config.yaml
num_hidden_layers: 8
hidden_size: 384
num_attention_heads: 6
num_key_value_heads: 6
head_dim: 64
intermediate_size: 1536
vocab_size: 2840
hidden_act: "gelu"
norm: "layernorm"
norm_place: "pre"
norm_eps: 1e-05
positions: "learned"
qk_norm: false
attn_scale: 0.125
bias: "none"
tie_word_embeddings: true
parallel_block: false
init: "normal"
init_std_qkv: 0.0217
init_std_o: 0.0
init_std_up: 0.0217
init_std_down: 0.0
optimizer: "adamw"
learning_rate: 0.000909
lr_mult_qkv: 0.4
beta1: 0.9
beta2: 0.98
lr_head: 0.00702
max_grad_norm: 2.0
warmup_steps: 305
schedule: "wsd"
decay_fraction: 0.922
decay_shape: "linear"
final_lr_fraction: 0.0
batch_tokens: 131072
max_seq_len: 256
doc_mask: true
train_tokens: 670800000
max_steps: 5118
dataset: "wikipedia_en"
MLP neurons of a small language model. Each row is named by its layer, matrix (up: input weights) and neuron, and shows model dimensions 256-383. Each number is 500 + 25 x the weight over its row's rms, rounded and kept within 0 to 999. Numbers have three digits each.
A block is one neuron, or neurons of one layer that tend to fire together. Before each block is what it responds to, as a language model described it from the Wikipedia text at the highest values.

Responds to: Mostly " and" joining two nouns or clauses (singer and guitarist, State and Local, Government and infrastructure), plus mid-word fragments like c, ar, manag.
L4.up1488:502514466508537507496516453507523471516527517498507479508493481501563546496508434472515504486454488488523468520483527509560500467440505502494485495498538503501502515517527522512469534507477537517502500491492472451492523545480570476450498507488508526509499507547515439475450494464499512490532512512492521530515506513452530505496510467488453512538483469472501525509482494502504530494509

Responds to: Line break after a sentence-final period or closing quote that ends a Wikipedia paragraph, usually followed by a blank line, section heading, or new paragraph.
L5.up86:494470460484484531504459502508500444499507493511495525491498480527513494487463462504474483538472457511499504557530552521516478480506461503523507466479521467485525505508521514515514539499420516528515499463451476449478488440498494483510507522498527499507487510510533484462509516448494470503506539532531531456513460515522470536531485486440465542508492542453482522518491524467499495460462
L5.up559:511490513521486496467489463516517491495488483489491474578538478555536532504470486494487516479466515494499477485506541500501478524537474518540514515458477470548512477443492502507502529498501506483521486503472489512474509465505488478495463494478485550499530511501501484465473536532446473490483563517519482516538506458510472510473489526495472536506483490469460514535493523506515490479522
L5.up812:517504476514494502472504561466506499508496467515488539550547472551481503498508478527514488502470524508490483475535501487509511510455440497509461534499495495561471497474492524492472536510525515486500514517507527523465502501513508487501479508476488570483484531515500475473456509512452492475485483530510524496464494524484480493517513497513493529490485522481501525533481499498523457486513
L5.up1392:483494457546495519465517524474506504511502502520475539532534441540450487526512492516506478494511509523471469495502520489516488498467440507514472520494482506562470457480541541501493539501513499461507502526499524514463453503519521480505462509484502534506467516524521497494477499510512496481491479513477515491454499513464494510484534514489491514482498512476507533509497524530522465486498

Responds to: Closing word-piece that completes a long, multi-token word, mostly foreign surnames in sports tables and lists (Hämäläin-en, Levchen-ko, Tkeshelashv-ili), also Latin or technical terms (kuatunens-is, thrombocytos-is).
L3.up13:486507489493477508468511517492519524489529482491500505491491522497466511523487488484488424463558488456496466493523530455463481535456511559522432522472505513518502462532513537504538528497481462510494468521456486475462522448464489528501498527511490511498466495494472472491449498484480547474499517504492522517478493495515495502483518507501516517525514490545486477503473533514493464500490
L3.up115:504566513492503532484517527477490531439539489491527472502473533517471511499502478547492467500549461516521501547520511493508546432482491519512504513519496498496503484494502530464484465499516458467475501447490505518469536539492508507510463503486527488522486477554465501474442481522538554514491511490503522455490460481460500516485489524512520535488517496508481532522478567480496501491522
L3.up252:460482492492527545472473501473488544471534478500504492506528494500476520510547461497465481482543471507524493521531482482485523498446493514525492506457552479535503527519555543499499473491471473510522499483436474538485495482520486435465489489492484487500471498496481495521479509500457484462514471497542495476451504512494498506481482506475481490515524517488503495540486532513496492510534
L3.up323:489474527514519488510487530481527530522534473477503460514521491502486557521505498491479465480518502496453443480517489470482462543500506530503483472527542502529477501523494496514490497514465456506485478502496485492499528513477497466512512500496515548472514522493481471492459536502459517458515484492473513481481512520480512496513478519473511488489524492515479520523480523537508502494527
L3.up420:482501521486521497477522537528509501513555492473478476461555518511481535515515468572499452495492486472515489515521476515463507473516479481456480488499524484479491536516510500488528531498530499535499517528453534535502443539527468493459504484477513512528522478535479468527484537498474521464474503495507488454479507496491533506495499549491438516513529483501500482535505513503511544519489
L3.up840:475461516544555503519493550494482522478472527521497454440499492473506508502523533495472495484543457519566498520518485499511521504460498494503473456535522473525541491515498506520479503490520509497511525529479475473517531522466500490529534462507501500478524528478474459455476505484497514461488514549565472489467526508470470535500517546484512510488486520484525504535506500519506460492515
L3.up877:488479477476548504515493504472485529478490458519486508523497508533518543500522499501515495507542453516544511526544504495541502501452468478511507481494498525556491485529509453485500477484479509509505506498444455525505474542482497471503519535482515496539467545530491484493484519499515499518472484476499497513469465464486482494503461491515512470534553508507472487484473526522512523526489
L3.up886:515574539444528501508484491504532505488553472502515505486490499540507533527519451524452515540522472517516528560504475487482466470513502526494542495516502510467517462491508521453457461459496510542509465479472483472466518531490459503469483494490475493565510484537465522474461493536521532450505486509453506453459465485528511512512478514498491505503565540479469551508493505508530457507507
L3.up974:445501488517532487461491491506519506492518488502498540499509515499498524509501487493465476488506457485483461515510469486492483498468502507514454507533516504536489506489524491536505519503455477501457503500512479512451519502494525459525510526494502508475465483479509510489425494482452511457452479536525511476500492529475516489518516538480523515490536501539497469497490522565555497547510
L3.up996:499560531511491492483487549516533493468512501481542459500514512490517532501515495501471506526504488444510468522527526442486456550503467509539490514481545479491452527477529519499540508502485504497484482483499474481493492479506518495471509518503467509562480470514511471477458531483449490483520533522479491493502470488454522505492489488480500522508539499546468512491505510532504493496463
L3.up1069:441480518540490446479483494506502519519501440517477492478510465442508528504487509499484465447519503486477490476566503483469493526503511523521488496496511492497494481510520530490526495528465526488548500506462463481490491477514468511532508511492528535467497553459487457499469549537432491507516490507536531517488490527467515462479531497471517517509506504506447536520484539535496485521490
L3.up1083:496467533481505474464478518490556515495501455491486464506529499515496560475540500538511507488507482530541485503500517515494541488488482520512486497517504485475493479508511484480498500494489491488479473535450477508448524493444489445471510481511498503498505524541499486526461496484480473491501469504493506451447489521523480485497500509452486519500500546496478515530487532518498509476475
L3.up1183:460498544496527486513450507504505523465512486522506466509497498525475493536536498484479495480548458467521497532558498506503495507469507494541474490517499495514472504522502530503467511538499493509480499512514510508479506526504493472490453519466489481551481501546497516457505496546479483491469492505513515447502461462513576475459491492492511474468518495478478511508496520508544544507488
L3.up1243:462462498504533475489511502500510514505517496507484471475512546480481552519527531522499448466522495481468505496488497473490520542522517529501490492525536472515544467521505483529503493476456451505518511430495490514477540511456510558522494498527512526475484502464465515524502538515533516488521506459481480514487487488477480528471528519513511508478542476528514551509471527511504484466473
L3.up1289:445484496505489488511510496533443535504551504486505502483543540484493563550485489517491445501494472517486519551534486483468527501503494513488472509516485506463523506503528480515511468508474495502509503525481472527524497511464519488517484531474490509484479502472495445487470526540490537499499468526459508497491506535512508488489515521472508529506509500502503476514515540518499477520485
L3.up1304:490513454528562511480492545497480515462495503498494501479521525501498461495524492495506458469503494509535509503523483478523500521477554494534500488517528475498485494540520534435464479467498489519520506521455449494446494530433495454499477481494511488500496493532495487564495473499495510506507471460495504510453457507477480493524493497491532493483508532523515473497416525512535497510515

Responds to: Table pipe separators and line breaks that close a long text cell or finished sentence, e.g. after "…Lincoln, New Hampshire |" or "…current structure. |".
L4.up219:476545498518523510474473481504554489494493500488511476480516486535487475522503500517436513548528472487521465481543498461504494513511499514483499467504497492546500553484503483495518520486521500548495493465457485479493515475485459506483496538463508483528455519515562492527495539498478505475501479546519495495522458518518482518510540496518500526498502501490499509532514587516537516518529

Responds to: The second newline of a blank line between paragraphs, tables, lists or headings, and the second piece of a capitalized word split after its first letters, such as R-el-ations, R-and-y, Re-v-olution.
L4.up363:505517543483543521480497505506455536448480497479510523498472486485543495534488487489505493501487510451491462499488550528495498516487475524574497469521517520528530517514518517498483502498478510493542502521467495446479492541487481481506509505556480514518413523551481510482455466471526498506529554508495557485510461479489492494485496484502501539469474531460491499504495493503497498479517

Responds to: The word of right after a noun or quantifier linking it to its complement (one of, list of, winner of), and sometimes and/or joining paired nouns.
L5.up142:443463433498553537478487532529490490512496500499491478496500492514435481515471527498515505537512488494509477493519496486481492525501494496506483476541528539543494509519500507523511511465501502486540490516507498480435517480506538487491464515507437504470469502534540494517516505468480483527463493499511512478483510526452480486508507483506510489476502478489472480513523516523477458500510
L5.up607:454501512476494517520470498507509494507493485483494521466481499526534515507501489495504516489560505519464502514518512454490439515512495494543503509500580462512513509516535479510481498497503505487481478480504469512467524499549488519488500537518526528477485524520495488512505537501460496484484507547533517534493502518504486497432503546438439490503468483489485524520470498482515462507523
L5.up923:459501501458521509496479521454512475494537485470511518476516484463500509520542540507513545456515542468535497502472489512506486529497485497466474491489513446529521499510526493492532507520490522490494467530489473498467557477526474463532474515499479503531482501494520492487524515506512484446501538560505517495516526493482539497432476476513529512474496527557461492505513538518491493486499
L5.up1245:521544521488484499470477484495480464457530467489500444447524500486475494544493469532480500502475525470498503528489491479462491534474508522544494463529484492519519499472548515505509522437489488498509524495497495480493540487465462508533495473449478525528506499522542499492511502508502515472470543532465510469491462483528519514505511472491502492453495461481486507482481513504543526445518

Responds to: Pipe separators between numeric cells in wiki tables, such as scores, percentages and vote counts (0–3 |, 60.16% |), plus occasional sentence-final periods.
L3.up19:480496514501489463467420507510537495510484520476523520516492513529501530511555517544473489558510515488539503500518508493472499500497485479508520477519500468542480558477510487503489492493508494491500506484471510502493508508520467487503510531420479469556450522534489468529495501493502491528527512488517514468540526482491484510494504509491522521491528530491507478521492473529552498478574
L3.up369:491536555499523491502492506474485527489508497501518521535501502496518528523541511501496518514520468485517527510497517502499463526476476522540473474547534477521525507522509488526475527495452464495536505494485507526506490512563488531493484534500486493515466501522482505487507515503519479425471531490497533456520482500539527522504522491456521520494531511471494528524467478528517510493503
L3.up497:501506560455528496510447519518525531534541518511519435508511517477496553522489497537483463557513485481497520476491534512501502523480497527483498494509510484525454529473503525493476478496476473476513483487513499497481530489508412497491503516505469528547473548505498493520476493489497492405536521503485517519489494515482495548529484523417498544494484527463471506565442534518535518491460
L3.up501:486495503481496512487477496518527469507510484460532456512494523547498491517519486488479498547504470483521496497528526477499494477474470486488510458522505487528469551431514526496503479449475453490507486467475486500493504524535470494518467536506499510531489468562511487510505494491496489497522523511514551466520505464507456540493501480454512510508508517501472518542483532543555486468542
L3.up562:479476488448543488490477510467483467475491512500506458467514479498474567504499477499483521524524506473499474532500500480514462498461511493475538493532521478524473517524527484520474492481471499486543488459484498485527530508526429494514486521500483499536480538516502503520494495491447512457529495471527523491509483530497479513486496506472489527494509523460475536573437498529540492466512
L3.up563:445450508513505485473484504495518500527526509523487482511538493515482517533540504477502512475526468459507497501520523499553498531500495511505505470511533473507503493481503518483475476484505482517522476455494500496482537494504532451526469502454482511494485505478465458466492541537481491520522535504515496467453543459491554506476480553446546517523530475501482476535484501552531525482520
L3.up638:469468498485503504521539459487488505459492467480521475539481506543525494482462470510482507494532454508532485473513528496520482508477433491486505466517512462502500481496508495517498476445497506519503538503541502507520467525515436475512482572506440451470432461529532488507489525483526516501467521538517521525508477521538527522506509474512468525511522534496500538510467479540511515504538
L3.up710:488491495483536530469504475500518509478517485516571482478502504546521508529496495504497487565486500501499518514521508476504501501472481558489469436502518496501543520498515524527491464466460490514502451456512490502532524545531486447495487483449495479499466460504472483492505519495470506493483556520517559451492503477503445527533509497523497543510542515530484547495486508453501490498514
L3.up763:482474490473514447493470538503501524488531494445530464503514519500464526462497489525469482542482495504513507543517481490499495511476465518521538475541507462526510494499500530486497457476485471534472482506453472516526511486516425514489462528478489517488471489469477478531448512478478570466499509514531562449491495552500469538485535497491478546482532507488498566530485504553539482520538
L3.up1123:497469507490487537519523503489507513471530471463503479469480529491522516484503505493464500503496536433498503501481532503508517512458477507501514488484528530497498498492505482482505518468423440518536517493517482473492476501533496501466509557485508543513510475496486491552502520508533510518509515547525527493520469581494473507490518490484494524501504511485500468523465539547544506561507
L3.up1146:477472505503519514527495480514520515529537515510497475495490488500514559514502518551477496499502490523515513525460481514516494518532511463480496502525520453519497503526521543472495490507484506514500517482446452535543491506477470444494452482520456512535504535523461496511475480475480537443536478508487493519465508497511468514514504527491469527501463513472494506541475556505534478470478
L3.up1282:486488538496521499461425471498512479516493524509537480517500487515508557447543484500490501546502449474523497473545508477504488486486466544499513492529539483542490542446514498535502480466464454519486481480503498503477498505516463470512470528456506494538451516531513522532507523481504516502510506458524516470486512474509470519519473521461532529479522528502491510540454546535523498494508
L3.up1397:490491506503489480474470474513502482516486498489542502488537532506488487483513505521506498550483482513540484487509542486516487486504465515506518482524502482525499524433523488526520488464456480495521498469485476514506481503509510456527513500432511482514507499489563505497507507497499497516509519502477516488516525474466474501519480501475533537496534557488473519542467499542524511497503
L3.up1415:467497497484531487500428479504460496515497517459532469513536507505471544467491455513447492541530476513509497533530508481505513504479477508480509490538526494545494538508503521517487523485456431464476499484472482487486522511514449505524485538498470501532455524517504500535480499496473528471528499469506539470499479511516477518526495485459516547489526502496496527550439486529515503491559
L3.up1496:483516497446483491540447502497518525495508494466511494473484500508499545522513530547443510550511480483503489482502508492521536482463481493498478474501529507510480536483524473485518491470476483454501548476500516524493538488496506523461498558502488493527455488538511464528491539517492487518482538517494540502509496521478476511481492522485514535472499534472491494494458541546530504501458
L3.up1516:483466449555476502475476516481481514506507522461541457512527528546482526466479476535497483534503469468497499489525477511524527503488499544505508463498522562548507487503502490504491532445482490493535491494471480523467508468486503478466468526506512490515525489470516489550476531515520522522496470526526546510508525481496482538516535530447500510534515525508505477497481515506486536524511

Responds to: Tokens inside wiki tables and infobox lists, mostly numbers, units and cell separators, e.g. 94 (34), 18 m, 2nd, Writer(s).
L5.up266:483470442481524486534531504532515505498490443494511534484513477548509488493464535491451479540507467546528497519481493481491454531463453490526507491555499496479524524505490514492479512442504494496511521464515480532500520506518528535504514504549499527520475561507506491512525540517516476525480528478485542424523487462463499521540484536500531485504530458505453490506510543495505485502512
L5.up1143:489475482500525493548488536503515499521489457477507473491473493516507527506461504493460484508473512545491489533482516510505452497444459513485496484540493482472482483541486495508524546488523507461515484491515522492467495504548496499515529527494531487536497552495541487474495474454525484534494489492521506535544495528471512508444547540500509476508518475492516483474498510527510492508473
L5.up1279:492535533451495516523481481508490491461498476492507546513482541500508477489503496508503502475485484515526547521482533465522487477504519519480502503543484501493471494544465502515469527537489503521566493486509542505490557522541494470486460503494459526551471536462494515512521495521483496500509504482493513473524488502504535503416524548526510511509536442467503470493490460536485504530479
L5.up1398:483446453461519507510450506521472494452505465480531521466521457513478468473494504499497507535511516548547524521506506480531433535513456477550501462512481489497466504526489479531526518471460491472515518516505491498510494488558507487496487524477485483487500507500523488467505486464494479502470514482517502526551485503508515514498504467493536506520531481487487522513514500504483507489503

Responds to: Subword pieces inside or at the end of uncommon proper names (people, places, clubs), often in tables or lists, such as Warrenp-oint, Osak-a, Hämäläin-en.
L4.up20:502541502534494496520473498477497509496501510549530494476513566478501512553497464522518489458512463488511489538491478491455509521439518508504444487529486499512500506498504556482512482491490488483462499466482504481458470536501508557497517521524501498548507487520475521509469528460483485467503494529527494463491509498480487527522519535490517530518538518502493500547466560518533501502482

Responds to: Paragraph-break newlines (the second line break) before new sections, headings or paragraphs in Wikipedia text, plus table cell separators and colons that open quotes or equations.
L3.up54:456512535513524479499497520468538516494543468486541497542501526555491539556466506532455493503522472495510486480443518487526449528465497546513474487547486512581513472478501510529501479484467471503525500508524500464455535476519479481513482554486526494509448522486467486481475496517497512466510513488553512469489523469424501540522517548502529534504485536512485524523485555534506504508538
L3.up142:508462518487494449513507506503469462485479501473480516521556498505487518470530468495528485508499460459503466497509511503481498529505514498535496480511501473498559480487513501493516529493476478433497511485477473503529528513490460504497491498512522478444496536506485545495445478470524492477505497473478499532471456509494457515545513498479466524505474520533495471511516494496496512437509
L3.up244:494494522489506504495488523496520516491536501519500487502521483551540475480518538512476487560513529500529471490554495495486471548486443513529475492468511511502500502472503532536510518468473498505510475509467491475480508520560439529485516477498457504491522487516523497508461518489467478486462518510578533444496508558506504570525517485518486554458469510439497532522506560485528508506541
L3.up278:494517470526518514507453468526536515533491487485487482459481525526485570484497539547458521464525490511517453515515483513513545516476481492496492486498506526511501504428482516521492561512517480428481515492475484513529519445507532522511496558498504487526493545489510440456532511489495493489509483510517507499525475523487508495454505545482531477463519470524497504511510493547499495495468
L3.up375:507516515539478480471488495491518473486525500500497472507523496467507534492500493470439515578485447497488486492492534521520481556485461512532538499515532467546499558465506505524531525480476503474482490447504472492530516461517511467498480499475491471532442488549494481562456489496452493490515475485528482527503447517495476502518512457460508524498480512515485491546507525507518473433493
L3.up429:489478513503510484491468482501514468494517508498508487508525463490514479475505476497487531565538491523514504488500502491508496563496449477542524441496518465522513502462488555514485514498506495485505530475463437476536485512520503466504516465484511479486483518498531512499513466452525461486477500549506515489495505509462479527519514477497473521463492529479460510550477462469504502452503
L3.up461:482472485503498534510510516506521494494510455500509509514497521486495511490537486499462496526518505495488471470500531472489517546469481556492458510485492459513486496516494555540516536496485505509477523523497472449446495488532498516435490508502444498470470476517477505493445479437447507458526493542521530482505497473506453547508531504532481590490509532511515494495505553473525491514508
L3.up475:501495471514520472484490500488508505492520506507545478507486489502491503501528469476497525527530474501504482483496519519477474526450462515522498486462518508563506513466500515526487521481506509512487499509491473504513548480516484456485527503485456515513474499544468517506460507486474482501513526507559527487493519502484522552515531496469471530496480529481437515514494543509509521503492
L3.up588:477473483500512487524534564494466474462505496486484472478530475536555490491524491499453520511532478498506476496476520515482520508457487558534476520487509514559485551513490510492467544470492516509489536505451490452504539511514462504508487486455446508507429501496475472498492514478458489498490521496517518467479504474508477534544483470505496511476456548492485490503512530472506494502536
L3.up691:497544511515514505498463529502524531524492511506473495488521485501515513513504488525449527561525481476526508514522482503480491560495469524512487498512515511554501480475573492535498532484483514467508523488479493481505490491532473498478518465486504496501496543518516474488479525502472476451498538512503532453486503531508537516517513532471492507484492530496466528503487482499562511497526
L3.up910:489493508469543512520474511483457515478531498481514483507502480487461485478529508520494506573508524473574526522498514486492481522465455502531493468497507439522490508472531515521443476467469501520490506504473464471478498475514483517495490508476470503527495491548516509484497496463477495453461535512528506504502485532512491505543484487495505535463478552474468518502469477509536484530524
L3.up992:496503519519476465485529503528528489489509442484511491501477489509507489465492496495500478495518502513482455498534520522490478471445466506508502493513507489553459537487484513462544524498486508496499479488521429499484529463451488481497490512506515497568512489497509489561471500497496497504549495474507499515484486508450465512501477489517525505493493561497504514523504554484461505476474
L3.up1027:496514470467505471480519504485475481488501512482559528495512483510487461508507489531463473544558503543516466472487498511516483537476460474526471517513494487518474485490505539503474500466493508503513478543477500485548510486536485505530558522533488507483467483531530524487463484424473509539506554496509532483530523486480443539517511494520495548478461577492513524521498518473525473488480
L3.up1049:504478492525514470516498503538424486473487499487484504477514475532539556471501485547500483561517523499531468474507513513478536505493457483507537470470485466520452520497458509499509489495516489518490500477463474495489442531532461457543519519503489527465521530454486510520481530497479508537537491549557513527470482521517446520523569510428472512518507535500477515505483505483486510502537
L3.up1194:514523480502502522461519486503521463500511535486482525480520489493522499485489514497508522504524527476493442494488510501511502571505495508523472465487514475495526507460452520516526559467478496503499487468475489517524469467498521497483519530537498506527505502511476461489514528478478487517534515510502488492515493494476456507508455483512485531483485511488485498498493511492510462442510
L3.up1440:486493475532502482465476541508507541537486471417513502500495521524486498498436504496513499530509504489485467481545513503533504521461488547522465504519505494521518529486493532487473518479458477544504517465496494472496535483493527525491465536486441538534490509492478522513494489499471537518480504505520523484535448523451514519491519464497489529458503504492466501517491501506570482476508

Responds to: Fires on "and" and other linking words (of, to, &, as) joining two parts of a name, heading or range, e.g. Oceanic and Atmospheric, Between 1824 and 1829.
L3.up22:515465476481513510526519517471500520495527504515481500473485531544508525535472501570502472520486539539504475519499487499497534516536459530550490489492535530497518468501497457473492501447487519528450509472498470500497474502518497525536465499501470524518458460505506455480511531479508534477462518520497513453508514517490480520494510530520463503493477494485503503501490482528496484497495
L3.up69:503493460494473467519497491580466533522532476511454485495466471518514544492474488512433491546494544502536498569499513532536528520474446483492518460495507526494508527484490486498463516522509479446493484465539491481513478517497471468532558491498513523494497473498521484538476504455521517480514454545545497480510508541512498512506531506469487516491516521452520499516473454467485472473513
L3.up121:506512493506501506543462478515532495469519525467478453489517508500492531487528484484487524523526516497471531519498511491513480490505485478497497496541557463525490531478543517473538528486470463508513522521525461504490523456507475481519506495481457549499494525472579490512517540484485538470494481491500505503529514499501489489460526521503494514488510510521477474553479476486504468472496
L3.up217:466489508499553503536486509516528547508479485469473464469480520497522519482491495486471494496510506518475491532499490493515488569499520489497456454548501477524484502512504490472500560510495496514498503509530464469464519485505499480505499527489517497481433527469540497509477493488518474455472507521527492467486498472480546492502502504528524506502501494494500505530492496477502506488496
L3.up226:492530526506498493530481491511523512466544441480503511493554510560514537469540498512518504510464496482463519519502516479477535523513538495471487498481471560494492470475494504462534475463512518474476481491463458483478532520527480481467452513501506492533508499474518472542532536495454491488516510488539502473525528500478497487502527502518511486504498508528491511496520474504497471475503
L3.up445:455480491470536497526460547519508524486522466494472484512526484554516516559505467512515518497529486507552470545507466507526521469482495483507504502514484528557488495510521493486469510476482517563478470516492480477457454526437484448522514464468496511506451513485501477459454527481511516473474490527523519463432502517466501498500457506488498486493482495513474498516476516482518472484538
L3.up712:527517484471525532463473483484482489461506466495514465521553529492494486536497478536470488498480471489510560505489500496501493491437520532501554455501505542552475483511482476446488499449515517493489514489483484530472570435479511556483455511458513475514512534509494513499489518498514484479491479538496493471499506534528517495482474449482463479469510511427460487505468527488507518524491
L3.up765:506476475506557496518467490481496501472556507508487435470472482537487518493503472538443519498508475511518522505538487502488506499448474473515470490525545498526477495529538514486487534489493496506481508502516462478480536438518472503495503538449491501497476480507534478534472511464480481418503489506547519521483482558483480499520496465490465525491466498466458507492505523505530491475496
L3.up843:487517516490563498530491547519496509474511461520503461471476502549533543486487482544446494548473508525518516527505482520483498504510460494520510460513537513555491495498513532470473511470486502525532501464439444488496521487502482492515516501456469483527505503504482509467489534473465520452488510540476511486462491542491479513524487496498455502495480508438481516515472473505545472502499
L3.up1023:435474558518507497490479533493478539504512506511518527496518481491485514513490493495501510526493476516498531485509513475509493528491482534540501517489512469540490471513504496494516522454510480495476495505473491505460512475484504466563493497470462504485530489489452495517461474491475483507520549477557507457505491478528467488524497534542493531503508522484474478499520501459553481506541
L3.up1031:467529524476513517534476536454545481512467501501521507468506517516543472526484500476476505480520482508553522520484532482499497477494480526479526520495537571525516489505530534462532503447485463520486492480478456466450527495530498514516551495441478505565527480523501475462475506494504515509534519462499511468523503526496491518472484528544467464496522520493503524524439526501541498482479
L3.up1071:458550492440512496479488508477489497496525505465503503470490536534459513501474511520540474473507515513485527495532498497507510474464550501486494480502539509520468471482513484457510441523490481498503484466488507485500497486499501531520530509442512544553516478478464446487501524504464520449537514526486532482459529528488493509492459540509475493486492513481452484524485524484519456492474
L3.up1153:498477489498520486494463488512527568490564470475485498520475487481503530568468484545481484507481456540473526547529480471478483526462448538540503497487526526490470445491491527476460548511499496520484487483480446504496489497492435545490487515523530525469499500557479445499468516477501500489511475546515505449478462559485489494509457481471482516486468529524492498500480496515502469488495
L3.up1410:488491510503455500498501481499490537477523489492495513513546493521517541497494483511497526475501477491485462491540525478501490483477530492503479540475539479521468474563499518463440506488464491474461484507462496562485475531483476452489510498455489482498470508441540420502466486523522509497536543530498467520447474524519584508473481503448459480463524511485533504510506540517527547505514
L3.up1508:520463488488498527504465533517503487537526468520486421527469475511520510519477461499488487542496507511520458517489471526504536495500445469473519480502485535553478512463462495490511471482491489495524512496477450474509469489565485519532508509501478548484469571469499505502523512522510503498467488562504489519529521542497490494506531496536499511497459512506495530505500522504480521492508
L3.up1517:511498501454562493475485480478528524505544466489506503494516496524499535556471461542427510504521488499545529531501497477536454469493480529484481484497513503524456478520519522470490467501507490523470504492458476504493507494482497493470497553440460506535469521524476496503493522498513505488516501518509511455453490561500461514487439510511449495492518503422489498493436483507568491538505